{"num_hidden_layers": 14, "hidden_size": 192, "num_attention_heads": 6, "num_key_value_heads": 6, "head_dim": 32, "intermediate_size": 1024, "vocab_size": 1024, "hidden_act": "swiglu", "norm": "rmsnorm", "norm_place": "pre", "norm_eps": 1e-05, "positions": "rope", "rope_theta": 77800.0, "rope_fraction": 0.25, "qk_norm": false, "attn_scale": 0.177, "bias": "none", "tie_word_embeddings": false, "parallel_block": false, "init": "normal", "init_std_qkv": 0.044, "init_std_o": 0.00831, "init_std_up": 0.044, "init_std_down": 0.0036, "optimizer": "laprop", "learning_rate": 0.00207, "beta1": 0.9, "beta2": 0.98, "weight_decay": 0.13, "lr_head": 0.00974, "max_grad_norm": 1.0, "warmup_steps": 360, "schedule": "wsd", "decay_fraction": 0.917, "decay_shape": "linear", "final_lr_fraction": 0.02, "batch_tokens": 131072, "max_seq_len": 512, "doc_mask": true, "z_loss": 0.0001, "train_tokens": 753100000, "max_steps": 5746, "dataset": "wikipedia_en"}
MLP neurons of a small language model. Each row is named by its layer, matrix (down: output weights) and neuron, and shows model dimensions 32-159. Each number is 200 + 40 x the weight over its row's rms, rounded and kept within 0 to 999. A neuron's up and down rows have the sign that makes its largest values positive.
Before each neuron's rows, "fires before" lists the tokens most often just after its 100 highest values on Wikipedia text that the model never trained on.

fires before: "of ", "| ", "in ", "d", "to ", " "
L9.down658,219,140,169,197,193,148,174,264,197,175,224,237,247,131,226,150,236,308,311,199,272,224,156,191,196,178,171,143,205,226,201,128,211,202,182,116,214,146,142,160,171,118,179,213,216,177,279,172,257,228,166,206,241,199,204,177,169,154,186,229,204,232,196,226,160,260,210,188,194,200,184,231,239,193,198,215,167,131,194,281,69,233,203,173,210,172,141,194,193,189,211,222,245,247,161,232,175,198,214,136,216,172,289,218,196,265,159,222,226,184,130,190,218,280,156,238,233,181,215,221,240,197,167,223,249,135,205,220

fires before: "s ", " ", "s", ", ", "b", ". "
L2.down639,209,276,272,198,155,246,252,179,245,184,144,205,193,231,172,165,231,209,224,227,163,156,213,160,218,139,244,175,219,199,195,206,216,177,219,305,78,195,252,256,171,214,214,151,204,214,212,293,149,196,195,195,213,141,158,173,214,223,185,224,170,256,126,189,210,197,203,178,130,184,179,233,228,185,203,250,252,132,142,167,221,211,178,323,158,220,224,255,168,144,151,228,203,199,224,179,200,204,188,205,302,212,184,217,224,247,240,167,193,190,189,272,221,224,132,186,219,163,235,177,242,73,203,122,245,201,186,233

fires before: "4", "1", "7", "-", "–", "0"
L10.down94,236,184,211,242,193,230,211,298,259,224,195,166,172,204,140,178,199,162,184,206,169,205,145,206,155,187,177,170,228,202,133,246,163,178,163,205,156,177,164,205,239,256,294,256,230,151,191,190,239,256,172,198,259,241,238,205,191,238,201,245,182,186,159,205,147,189,225,196,243,180,176,177,219,178,170,214,263,150,149,171,197,180,192,191,248,267,135,78,218,231,305,177,243,201,200,282,224,269,189,249,214,167,276,209,190,178,105,256,218,195,180,210,243,300,210,248,220,245,216,232,159,230,197,149,154,183,206,200

fires before: "s "
L4.down208,198,212,206,255,260,299,199,241,193,264,207,270,237,147,208,263,190,242,182,172,109,175,203,186,199,165,161,132,205,197,177,147,209,221,226,104,150,173,227,193,225,110,231,259,228,123,232,191,222,227,211,262,206,154,176,200,223,198,165,227,204,195,241,265,161,252,134,160,130,114,201,190,136,162,209,157,140,134,206,128,282,260,246,271,178,233,206,165,202,155,189,159,121,216,175,158,213,196,199,205,181,200,200,220,196,143,155,193,213,180,230,165,164,226,203,220,182,203,203,135,202,165,146,195,238,227,218,198

fires before: ") ", ")", "), "
L9.down830,198,210,256,224,227,214,190,185,185,215,265,139,198,181,129,176,206,105,138,166,287,169,186,201,149,208,167,228,229,192,145,213,209,150,224,127,186,176,231,192,215,107,192,196,190,193,189,113,258,149,258,210,249,203,209,219,213,138,261,228,182,151,129,195,198,198,249,177,148,232,183,200,282,190,200,186,210,190,127,205,150,232,225,185,237,149,168,213,163,151,163,178,195,233,206,196,222,248,179,167,171,211,178,156,171,255,147,239,179,222,289,90,187,218,226,154,203,211,237,206,204,182,230,266,74,161,212,167

fires before: "ing ", "l", "ed ", "g", "e ", "u"
L5.down242,154,167,251,207,132,218,180,211,213,227,136,170,201,302,176,206,194,183,172,233,180,187,186,222,244,227,210,244,141,230,189,235,201,185,196,0,184,213,247,137,231,171,236,221,159,216,212,186,164,179,174,238,213,203,234,168,173,167,168,249,152,244,198,231,153,112,217,179,182,187,244,218,159,261,219,151,204,228,111,230,267,215,171,175,214,186,238,221,182,179,184,203,179,94,270,218,108,147,163,169,246,168,150,171,155,205,192,203,225,213,191,241,150,168,235,226,208,214,231,211,156,139,177,167,164,185,257,204

fires before: "s "
L9.down852,174,189,229,290,170,193,196,206,162,282,216,249,244,254,224,188,257,215,179,239,197,181,167,195,173,167,201,228,224,183,175,170,165,212,147,112,257,206,176,170,148,208,275,179,194,153,212,269,225,147,142,190,207,178,163,198,219,263,171,124,199,164,291,236,151,163,219,241,274,269,194,240,183,161,211,223,222,194,232,171,163,213,168,234,204,169,174,223,152,234,176,175,142,243,244,155,142,124,268,178,189,158,208,265,174,196,106,147,196,192,125,209,111,171,154,208,143,227,202,191,187,239,288,244,70,254,186,177

fires before: "n ", "r", "n", "ned ", "g", "ed "
L4.down10,174,205,178,190,184,179,202,169,196,170,196,161,142,227,157,248,254,121,226,248,156,240,171,222,158,192,159,203,185,230,219,196,136,211,205,137,229,193,208,113,196,275,219,195,171,271,154,271,207,256,280,166,247,181,240,209,172,213,262,198,259,253,213,189,205,218,148,262,268,150,234,142,210,216,256,194,195,251,246,204,204,170,223,118,169,189,213,211,211,222,187,204,112,240,168,246,186,196,245,251,236,190,199,228,133,211,157,185,234,180,266,179,192,201,151,177,167,204,259,137,208,212,179,175,225,221,198,265

fires before: "er", "y ", "tion ", "y", "on "
L4.down468,133,203,272,136,248,240,195,226,192,191,196,202,233,257,191,145,243,167,183,215,210,182,205,118,143,268,176,127,178,148,228,153,189,279,188,131,168,206,160,225,227,179,225,195,248,235,162,228,213,151,177,245,169,194,147,218,206,219,179,304,247,195,209,224,295,235,181,252,300,277,247,183,148,165,230,193,238,180,154,206,225,158,164,173,268,203,165,213,185,139,144,209,219,207,163,216,188,214,203,241,169,203,193,230,219,191,242,203,237,220,219,254,181,209,156,233,243,247,240,228,219,266,227,167,149,225,236,161

fires before: " ", "i ", "ent ", "ed ", "es ", "ts "
L2.down495,180,199,231,134,215,241,204,195,141,230,209,164,245,123,204,136,143,216,184,161,144,271,229,106,141,254,155,242,240,185,207,249,277,172,215,148,219,190,217,234,258,200,134,210,187,171,221,213,204,155,226,231,216,210,120,265,250,249,189,131,181,122,210,223,228,153,220,222,179,274,175,275,186,133,221,144,257,168,182,195,243,267,251,220,253,151,244,258,207,99,167,206,212,264,236,211,248,192,213,254,221,168,178,203,231,255,231,195,124,209,292,204,212,179,281,163,165,232,218,222,245,205,252,268,183,191,205,176

fires before: "c", "tr", "t", "ty", "ther", "is"
L2.down528,212,267,142,212,89,160,188,217,149,189,153,188,210,202,181,244,220,219,240,176,242,189,133,233,222,184,217,289,262,227,244,147,162,244,209,72,293,178,171,234,252,225,187,139,213,190,187,196,162,231,164,145,221,200,212,217,195,245,187,223,167,195,222,245,252,203,185,231,220,181,155,174,170,291,240,192,164,128,170,174,178,215,156,286,246,234,197,196,201,169,212,204,270,136,137,220,198,158,170,196,127,238,150,209,242,196,139,178,198,168,195,228,198,213,176,218,123,126,162,223,210,207,221,219,204,179,204,282

fires before: "| ", "(", "/ ", "L", "– "
L6.down46,196,148,157,190,151,189,196,164,178,255,221,199,244,243,262,217,168,199,249,135,171,217,182,124,191,322,202,160,261,236,222,197,213,219,185,258,199,205,120,230,191,180,184,142,215,226,209,279,311,200,175,239,187,244,185,166,222,286,176,121,214,234,166,224,224,156,174,155,203,152,173,186,234,173,198,165,221,184,199,216,210,235,187,160,201,225,251,241,290,168,300,175,188,217,221,234,216,153,201,182,165,232,197,244,195,199,218,233,215,229,186,194,127,192,257,167,189,158,168,165,161,157,220,225,222,78,201,220

fires before: "of", "is", "om", "o ", "inc"
L2.down919,139,219,167,181,148,223,186,303,202,161,153,134,188,179,235,195,178,127,229,204,200,280,164,217,194,245,215,216,237,257,180,197,105,195,187,92,163,324,201,174,165,164,241,199,207,198,237,182,136,225,302,205,202,196,134,137,257,176,229,134,226,235,269,191,158,178,150,155,152,182,194,190,192,170,257,211,179,195,204,116,186,197,174,215,151,219,184,226,193,265,235,245,205,186,175,186,194,231,137,164,165,200,161,194,165,337,222,217,253,194,183,238,141,201,166,204,160,205,239,182,173,151,200,183,216,198,221,166

fires before: "of ", "is ", "to ", "in ", "with ", "and "
L10.down324,173,198,215,233,224,263,245,160,180,126,144,187,214,157,199,118,196,151,192,186,227,177,189,199,208,149,249,208,237,134,246,199,227,168,176,18,220,150,206,181,152,123,124,249,179,210,219,212,193,179,190,228,259,140,173,223,171,211,221,190,241,221,169,242,242,255,107,213,179,249,110,209,236,166,193,200,171,197,138,211,239,170,191,203,200,162,184,214,201,192,194,221,122,249,181,120,219,197,215,161,191,239,192,201,184,150,217,244,140,188,262,173,224,246,233,217,188,181,138,201,206,241,181,166,124,112,252,129

fires before: "| ", "ever", "in", "e", "ar", "ite "
L11.down846,189,211,200,256,210,293,195,238,257,205,248,148,95,250,207,142,226,179,231,226,247,210,209,207,205,217,231,179,213,171,200,176,206,176,168,256,205,216,206,200,169,210,199,154,196,211,242,220,205,249,235,198,259,261,191,203,251,283,179,233,269,317,190,202,177,171,225,269,189,175,254,183,189,185,207,216,192,227,205,182,180,201,207,251,266,218,224,173,184,140,193,215,231,215,192,179,203,170,191,252,227,176,230,167,154,253,220,244,169,258,201,256,261,238,227,286,248,259,197,200,268,250,215,242,268,175,203,249

fires before: "| ", "of ", "–"
L9.down185,115,202,126,234,187,209,233,147,263,259,206,220,277,201,250,103,177,190,161,216,236,174,229,196,204,217,212,208,237,203,179,199,160,245,145,184,188,178,240,198,231,279,208,178,125,157,240,209,216,175,185,196,198,200,172,231,216,251,216,168,207,177,190,186,224,199,238,213,234,138,164,117,131,171,220,223,173,182,216,243,212,163,130,250,180,242,99,203,184,187,288,139,109,241,130,209,203,190,228,169,241,280,187,204,203,232,144,152,200,174,256,123,154,218,264,196,204,159,170,213,252,150,249,201,112,219,202,250

fires before: "- ", "| ", "The "
L10.down112,208,169,237,238,200,220,150,159,259,228,186,144,183,138,133,123,181,126,237,204,227,243,223,202,179,178,109,218,223,136,159,179,233,129,203,174,221,176,198,217,211,133,222,197,165,231,169,178,189,192,203,230,249,195,257,216,218,211,241,167,112,228,176,188,259,251,206,200,199,206,239,167,139,132,189,212,207,190,245,272,169,206,121,177,220,251,185,217,98,204,199,145,206,211,154,223,248,221,240,244,263,201,182,209,292,324,237,183,216,132,214,187,243,239,214,177,205,171,144,239,224,154,224,196,73,274,146,235

fires before: " ", "t", "tr", "c", "se", "tic"
L2.down456,125,201,245,174,134,188,173,267,184,172,170,83,212,208,218,186,155,177,229,193,225,151,138,221,252,199,258,224,267,214,158,217,218,185,194,250,233,148,184,196,285,138,211,193,263,209,245,149,222,174,150,189,263,152,285,208,170,229,151,184,187,179,137,247,213,250,254,189,243,258,177,256,219,161,290,153,148,118,185,197,177,251,223,287,179,213,167,208,202,258,241,233,288,157,243,185,155,205,226,192,183,239,194,198,273,183,72,218,166,207,186,138,183,184,198,148,204,207,190,151,234,239,225,152,211,140,251,186

fires before: "| ", "|", "in", ")", "m", "p"
L6.down712,179,212,242,133,218,190,246,193,184,121,156,65,209,256,170,151,99,172,126,225,274,182,208,197,183,194,137,199,241,238,195,154,135,177,208,83,179,150,177,208,199,199,194,210,206,259,156,114,207,211,211,217,209,189,203,223,175,200,179,146,216,278,186,229,187,261,234,152,224,216,205,271,180,165,152,216,312,235,193,279,143,154,188,154,151,251,176,228,187,171,210,185,243,238,198,191,247,155,149,242,243,134,221,220,215,238,160,264,201,166,158,146,221,163,243,179,217,198,315,241,161,247,241,208,189,125,210,230

fires before: "| ", "s ", "/ "
L11.down163,232,237,247,217,204,176,207,220,203,187,318,192,258,228,124,230,124,247,219,221,234,234,208,179,193,268,197,166,186,217,123,202,255,218,160,220,192,186,152,212,202,249,248,223,170,270,254,238,215,227,185,206,174,237,224,218,177,176,219,244,144,200,152,190,272,218,169,174,186,190,192,164,199,155,199,115,197,166,213,192,128,170,197,178,249,248,274,251,197,200,212,263,217,210,167,299,225,118,174,176,191,205,216,198,112,144,211,227,171,164,238,166,246,113,212,238,229,203,180,254,197,160,187,196,213,181,154,242

fires before: "- ", "y"
L4.down507,233,149,186,182,172,140,281,234,197,161,186,189,220,213,187,266,246,140,152,185,185,140,211,155,211,190,221,182,111,201,193,208,190,220,193,20,244,131,181,155,199,176,220,191,235,148,152,191,200,180,180,196,139,173,127,134,246,129,146,193,160,189,219,231,193,184,229,263,238,202,191,274,201,139,248,220,205,245,210,176,207,216,266,238,191,167,174,224,185,128,308,233,142,205,209,191,199,182,169,201,150,231,272,255,215,146,181,190,254,175,198,182,213,113,186,187,211,196,151,190,172,186,227,184,200,191,181,291

fires before: "in", "of", "om", "ro", "ice "
L2.down129,180,200,144,162,188,235,248,134,178,132,277,191,168,175,227,193,194,237,216,179,172,211,170,213,234,189,219,240,226,144,272,261,182,205,294,15,170,183,164,171,212,176,151,275,239,196,185,212,228,143,212,197,235,187,244,202,210,155,165,172,259,219,247,241,176,213,234,210,171,185,254,222,151,250,235,233,172,169,209,195,155,133,251,227,165,192,198,246,141,210,157,194,232,192,178,201,216,177,231,220,112,167,200,261,189,177,159,188,197,140,157,128,115,148,237,217,175,214,213,225,209,239,194,138,148,172,164,235

fires before: "- ", "g"
L11.down773,233,197,195,221,136,188,171,161,188,221,218,216,173,184,164,227,200,219,111,233,202,240,197,195,266,281,155,243,202,230,247,185,243,248,182,106,220,194,255,191,218,161,239,171,257,78,97,230,205,195,236,254,251,214,114,266,224,138,149,199,195,156,230,211,233,153,186,167,221,158,240,149,194,216,187,230,125,238,227,204,180,199,208,216,217,157,162,182,153,234,211,303,289,197,117,175,221,240,204,216,169,162,218,244,222,190,108,228,225,224,185,282,187,179,205,245,265,217,194,174,181,237,254,234,198,198,244,229

fires before: "s ", ". ", ", ", "or", "es", "es "
L4.down656,247,185,224,166,223,176,192,202,221,189,202,247,196,239,173,170,183,182,208,244,220,209,174,274,162,203,260,202,208,277,140,237,120,163,179,164,169,208,197,191,186,226,166,159,201,262,178,203,236,200,150,219,192,171,178,210,251,175,168,187,265,243,231,258,201,191,233,192,225,186,153,249,209,152,198,204,145,188,265,195,106,185,165,154,169,212,156,124,203,212,178,151,149,137,254,217,208,236,171,161,167,219,126,240,247,195,130,193,228,190,241,225,218,187,208,276,227,121,200,156,211,171,187,183,214,176,136,223

fires before: "s ", "t "
L9.down477,244,241,187,197,201,231,184,263,216,185,194,156,311,237,171,188,177,223,223,272,120,247,264,146,159,225,160,220,198,195,211,191,188,174,199,231,251,175,168,204,196,197,190,170,258,141,272,241,269,173,161,251,175,191,239,157,216,240,240,222,127,165,267,254,131,246,198,209,149,199,220,230,128,256,228,196,229,235,230,106,189,216,177,182,180,166,245,205,197,230,169,156,133,151,181,174,154,145,222,195,101,168,207,147,104,212,148,189,137,197,154,197,201,207,211,212,197,161,109,261,227,206,177,233,216,232,186,211

fires before: "ment ", "ent", "ous ", "ew", "ent ", "ree "
L5.down908,276,250,186,244,185,135,297,211,156,248,266,156,242,245,218,171,241,228,196,247,159,190,253,166,213,122,239,132,222,209,242,235,200,233,187,298,180,199,240,181,180,211,273,207,176,258,242,238,220,190,242,255,129,226,199,184,194,201,262,148,172,244,188,150,237,147,178,219,218,165,164,142,146,161,254,161,198,226,204,199,230,155,216,227,270,152,204,257,188,157,227,217,205,281,188,238,236,285,254,173,198,255,145,216,122,145,201,217,151,251,211,147,227,127,204,158,165,154,249,248,190,186,211,245,229,185,168,227

fires before: ", ", ". ", ".", "s ", "ing "
L5.down731,167,210,234,232,182,165,180,212,263,175,157,202,301,293,194,132,201,187,238,295,217,211,224,183,178,141,204,192,179,149,210,205,201,181,195,29,258,208,146,263,199,201,151,241,171,198,197,177,131,223,233,195,177,218,190,190,283,161,170,243,227,201,166,163,198,202,223,200,243,262,213,222,147,142,168,223,192,193,212,233,178,209,201,235,170,230,168,189,180,164,206,223,186,215,199,185,207,187,247,203,244,173,234,319,220,177,156,227,214,162,169,251,149,196,174,248,306,156,239,189,200,222,205,162,208,157,175,170

fires before: "as ", "for ", "in ", "to ", "i"
L11.down140,235,172,170,244,241,211,240,139,118,216,201,188,244,243,222,204,241,166,178,177,207,199,193,192,208,217,267,230,248,200,279,168,207,199,208,122,277,173,132,157,142,176,179,170,156,122,280,173,228,157,184,256,235,165,193,241,215,195,257,178,201,180,202,195,217,247,158,231,176,173,196,211,180,214,216,173,248,174,229,163,239,197,253,283,151,159,159,172,265,256,158,231,233,143,261,153,225,281,193,196,130,224,169,166,227,195,242,243,224,186,221,187,197,145,173,210,271,192,231,250,154,237,191,139,88,187,177,148

fires before: "| ", "(", " ", "@", "|", "– "
L10.down224,172,126,173,187,220,171,134,136,214,146,123,156,242,111,135,207,241,231,138,221,199,281,125,134,198,259,205,188,156,155,211,171,274,218,199,92,164,179,193,179,137,273,191,148,203,188,205,155,266,185,144,171,234,179,261,158,201,190,155,182,218,241,242,134,233,270,177,178,240,211,178,192,252,199,187,207,223,243,237,198,120,213,193,215,205,207,183,176,147,206,230,235,193,163,253,183,229,261,247,233,206,174,200,214,219,165,198,250,180,248,135,178,203,188,206,205,170,250,181,179,172,248,244,187,191,224,134,183

fires before: "s ", "l", "m ", "i", "s", "f"
L5.down235,225,199,275,264,197,230,194,179,271,261,145,254,195,161,169,115,225,234,132,227,211,215,241,142,212,207,173,201,193,234,160,250,186,240,161,253,196,219,196,208,195,228,221,161,96,188,176,139,135,175,237,164,191,210,184,268,197,207,304,194,224,219,161,253,167,193,169,212,210,183,193,243,202,138,247,186,168,156,256,178,229,214,266,176,227,223,264,165,247,240,142,238,175,233,212,158,174,192,173,217,180,183,193,215,209,215,203,166,168,195,190,159,229,208,129,268,225,151,211,213,124,94,137,187,181,195,168,235

fires before: "p", "s ", "por", "\n"
L10.down8,262,249,176,168,168,207,138,215,197,256,189,267,215,215,220,221,206,190,229,132,136,129,192,189,146,214,152,264,190,158,191,171,176,169,156,201,270,220,204,202,245,285,219,196,221,189,212,160,171,228,207,203,130,121,170,139,220,164,215,235,156,154,205,260,264,211,152,191,232,179,229,162,210,226,198,219,200,272,204,171,216,225,141,224,265,255,226,190,213,180,200,227,175,179,187,185,268,203,198,152,105,192,169,192,180,270,204,238,171,180,185,325,198,198,211,173,239,143,260,222,170,175,189,206,246,170,158,169

fires before: "3", "5", "0", "4", "2"
L11.down382,218,223,201,237,201,175,256,144,188,222,254,205,104,189,179,177,186,168,269,195,221,209,195,224,234,106,202,151,227,224,219,216,226,209,164,218,243,205,125,268,177,215,317,212,165,211,213,277,175,240,204,232,188,211,174,235,166,216,139,251,282,172,203,213,177,192,210,142,183,242,195,238,182,231,148,268,224,199,173,196,253,233,198,294,227,215,177,239,189,241,169,209,220,222,238,194,225,150,93,136,222,204,133,142,190,204,206,197,224,214,232,199,148,217,243,229,154,181,186,171,268,144,202,249,116,250,203,206

fires before: "ing ", "ed ", "i ", "a ", "es "
L5.down201,214,175,172,202,204,233,233,199,211,225,203,210,196,179,165,156,138,197,119,171,253,220,291,231,158,257,124,258,163,201,203,190,173,205,258,99,154,216,289,267,131,216,142,162,224,260,245,232,191,147,237,216,198,188,150,221,183,168,183,219,232,209,263,199,192,186,227,195,226,193,196,252,170,195,239,157,227,208,160,139,134,214,177,176,216,119,152,231,238,193,215,122,195,286,201,193,193,160,150,242,217,256,184,199,182,225,178,274,205,226,206,270,158,200,196,197,171,279,169,219,231,174,242,155,186,213,207,217

fires before: "an ", "ment ", "in", "| ", "ree ", "ment"
L4.down374,185,167,202,190,165,229,198,283,203,143,215,203,231,227,226,215,219,226,154,238,234,209,229,263,193,272,185,171,200,252,235,195,209,128,201,317,191,139,247,186,160,153,265,272,175,174,270,193,185,219,222,195,170,198,231,204,201,253,206,184,223,234,134,203,168,174,195,206,178,189,185,155,168,189,175,203,201,224,116,274,229,215,197,171,241,282,209,177,212,139,245,197,219,270,169,228,135,238,167,170,156,210,200,246,135,213,150,236,194,215,168,184,241,165,180,198,158,244,204,225,236,185,206,113,329,216,145,267

fires before: "s ", "ch", "il ", ", "
L2.down239,84,199,225,221,228,205,189,226,233,183,179,207,208,203,245,182,102,212,200,172,191,245,187,150,206,182,162,145,274,128,256,192,191,265,168,105,221,184,150,232,219,264,281,223,201,204,219,200,145,257,134,245,212,216,208,212,248,198,186,165,196,189,246,147,229,275,142,212,206,245,248,227,182,261,216,120,229,194,191,184,195,194,233,214,196,243,131,238,168,227,197,206,138,125,188,215,93,141,200,196,219,195,172,172,166,226,182,199,174,260,183,185,224,209,135,175,207,103,199,188,156,134,188,233,211,231,169,226

fires before: "ch ", "ed ", "of ", "f", "s ", "d"
L9.down823,208,158,257,187,262,212,177,163,315,236,175,192,235,192,155,213,168,230,224,197,199,185,213,130,150,183,278,230,184,207,167,206,174,167,112,200,242,205,203,200,242,170,240,123,173,275,254,195,231,195,240,202,203,163,194,237,198,160,264,272,235,160,260,210,188,180,176,193,182,203,240,184,227,219,237,193,234,219,197,207,160,146,200,201,233,160,203,120,145,194,222,159,207,225,172,167,158,250,219,214,217,177,227,173,104,187,212,208,124,143,202,158,271,192,201,210,165,257,234,174,257,186,175,233,302,245,218,226

fires before: "(", "e", "ord", "ed", "200", "201"
L2.down624,169,240,203,232,237,133,217,295,230,178,216,271,215,153,248,185,260,270,186,191,223,193,248,93,245,180,175,136,266,143,135,217,224,208,198,216,234,193,164,233,199,138,206,222,160,195,145,221,151,165,187,167,152,194,217,207,181,188,85,181,245,186,203,152,220,144,211,178,326,226,185,213,241,230,138,207,228,215,165,214,196,236,241,149,212,181,207,183,256,151,219,173,235,162,200,174,259,150,159,146,176,287,276,195,211,245,212,184,215,191,205,187,268,219,247,233,230,243,185,181,282,172,249,224,183,184,279,226

fires before: "to ", "for ", "in ", "by ", "of ", "with "
L9.down885,195,203,168,170,192,218,194,226,273,222,170,168,213,190,167,138,249,242,187,194,198,179,144,209,222,172,227,130,206,168,186,145,165,160,188,173,227,147,238,182,204,235,201,190,208,194,177,177,274,211,164,262,173,178,245,149,210,229,230,193,226,207,195,224,227,133,221,184,204,233,152,132,206,192,141,228,244,198,131,161,225,253,150,228,196,220,235,200,201,158,250,202,210,220,174,288,256,226,204,172,158,215,193,170,174,206,217,187,208,250,191,209,214,141,240,185,198,207,245,191,189,177,268,157,203,139,158,158

fires before: "| ", "|", "ri", "ance ", "ack"
L11.down29,156,200,233,215,292,189,181,256,200,180,203,255,200,184,192,205,155,170,297,306,179,162,229,180,235,204,197,133,168,179,176,229,215,166,208,175,213,192,129,146,233,192,208,275,202,146,219,250,165,182,205,273,143,246,259,230,251,254,223,209,172,185,127,222,190,196,140,242,198,80,247,224,225,151,174,164,105,210,139,178,220,166,182,173,182,157,229,267,235,185,233,179,166,204,204,167,213,221,217,208,200,189,103,202,136,206,255,193,146,160,205,242,230,173,184,207,199,282,186,169,191,209,200,175,229,231,179,282

fires before: "e ", "ed ", "e", "ace ", "ement ", "ing "
L4.down838,153,221,233,192,172,189,226,194,192,168,178,142,302,236,151,164,192,244,155,188,207,254,204,180,178,283,142,191,177,194,143,236,111,241,178,89,213,159,188,219,251,210,226,161,265,239,211,154,201,193,177,230,224,188,198,146,189,246,183,137,217,260,234,155,256,191,246,191,198,272,233,254,92,240,228,147,240,206,214,254,243,192,232,190,157,139,224,154,247,189,147,216,238,188,175,218,227,203,201,222,228,203,236,167,160,198,193,182,177,226,126,208,152,194,176,281,189,173,287,178,172,191,161,235,262,213,200,138

fires before: "3", "4", "6", "2", "7"
L10.down242,171,199,169,215,244,192,240,291,220,232,212,161,178,241,187,198,211,95,181,221,185,188,170,155,122,199,185,197,233,183,191,239,180,178,221,217,303,208,208,237,236,196,248,201,218,229,272,267,191,267,148,167,220,208,154,198,184,199,181,219,229,188,211,190,239,201,219,207,254,151,210,190,235,159,75,229,272,183,180,154,230,191,166,195,210,176,152,237,240,220,171,113,149,208,190,205,224,180,141,108,170,186,197,174,220,203,186,195,192,192,104,179,204,234,192,244,172,186,207,207,234,126,242,173,100,253,145,135

fires before: "as ", "by ", "to ", "in ", "for "
L9.down465,183,252,176,179,189,236,242,208,217,246,237,176,248,218,189,196,193,176,178,214,252,224,167,169,216,189,182,185,143,208,189,185,233,215,122,186,226,178,232,160,162,259,208,194,129,214,170,289,229,190,215,184,250,183,162,159,222,266,251,224,198,196,216,119,208,200,172,171,194,122,141,164,259,250,174,151,189,245,159,223,271,213,184,267,188,186,215,128,224,196,223,225,243,166,216,229,201,219,182,189,235,202,181,247,175,185,152,176,100,175,248,142,259,116,163,242,154,237,224,174,190,146,264,179,178,214,223,238

fires before: "| ", ": ", " ", "ment ", ", ", "("
L4.down1019,234,237,206,160,169,194,232,183,217,147,202,207,242,215,177,141,277,225,189,192,189,173,212,163,239,264,161,196,133,161,151,126,162,284,248,52,193,221,126,307,218,166,148,240,224,228,264,223,238,228,197,236,198,191,226,196,258,117,168,208,244,185,218,213,259,223,210,182,217,221,222,183,209,154,154,153,246,206,220,148,143,226,237,195,188,199,159,211,192,178,210,245,145,256,190,246,190,213,177,168,150,228,206,206,208,173,184,248,239,218,177,206,167,238,146,158,205,154,197,191,179,248,270,150,182,176,238,195

fires before: "the ", "to ", "a ", "by ", "in ", "from "
L6.down965,247,151,170,230,209,200,227,178,207,177,238,133,159,181,230,261,240,230,199,156,179,226,181,182,206,195,216,280,225,210,167,297,266,225,171,105,223,191,229,181,139,270,198,265,243,178,239,213,228,203,181,246,78,236,216,202,221,259,196,199,197,201,248,188,180,182,237,218,228,224,242,181,301,210,114,243,149,199,177,134,235,203,109,247,157,223,213,164,177,184,252,198,268,105,152,192,259,157,175,160,149,168,254,201,221,184,213,176,238,289,230,189,141,206,253,182,255,192,165,174,231,199,215,139,136,213,203,125

fires before: "s ", "y ", "y", "i", "ted ", "s"
L6.down736,212,162,160,158,210,159,254,211,162,222,156,132,209,216,230,152,260,204,214,231,234,134,202,144,183,244,109,172,182,238,235,185,218,168,203,135,186,229,170,246,218,169,228,180,187,135,245,211,190,239,222,189,341,150,144,146,239,173,193,196,214,208,199,188,236,154,209,242,204,161,192,207,167,192,173,203,155,187,131,171,231,238,240,174,215,171,219,190,231,160,285,187,228,216,138,216,152,221,244,159,179,270,212,277,187,159,245,217,194,231,171,301,167,192,177,211,209,202,241,227,284,197,188,189,171,237,221,158

fires before: "of", "om", "is", "o ", "ice ", "inc"
L2.down46,206,215,206,242,238,240,269,276,232,255,158,202,173,252,169,267,173,245,236,157,247,204,173,264,232,243,223,213,149,219,246,164,100,217,185,59,139,218,203,184,129,228,141,241,201,194,215,249,133,177,274,199,211,159,116,231,197,171,187,157,200,227,260,168,199,201,160,238,227,191,257,223,116,275,182,227,186,155,240,187,170,166,204,271,152,190,219,192,176,195,243,186,255,184,181,155,233,239,208,137,156,199,201,274,163,188,159,222,220,160,175,192,138,175,222,190,207,224,186,263,209,159,229,160,242,291,143,208

fires before: "e", "ord", "or", "m", "ept"
L2.down271,194,238,253,165,184,164,163,224,171,203,143,144,229,274,195,260,227,228,174,227,218,108,253,215,209,173,243,191,211,218,219,234,155,250,201,292,214,158,188,287,210,276,137,111,177,235,249,203,237,216,213,219,170,143,143,179,230,202,208,176,238,230,267,203,188,223,240,214,230,191,268,190,149,189,195,290,215,199,192,185,231,204,258,213,179,155,172,123,167,142,145,123,162,209,196,249,224,205,241,151,237,171,145,155,206,159,260,251,173,194,187,206,188,166,155,118,204,211,218,198,186,190,159,259,286,224,193,206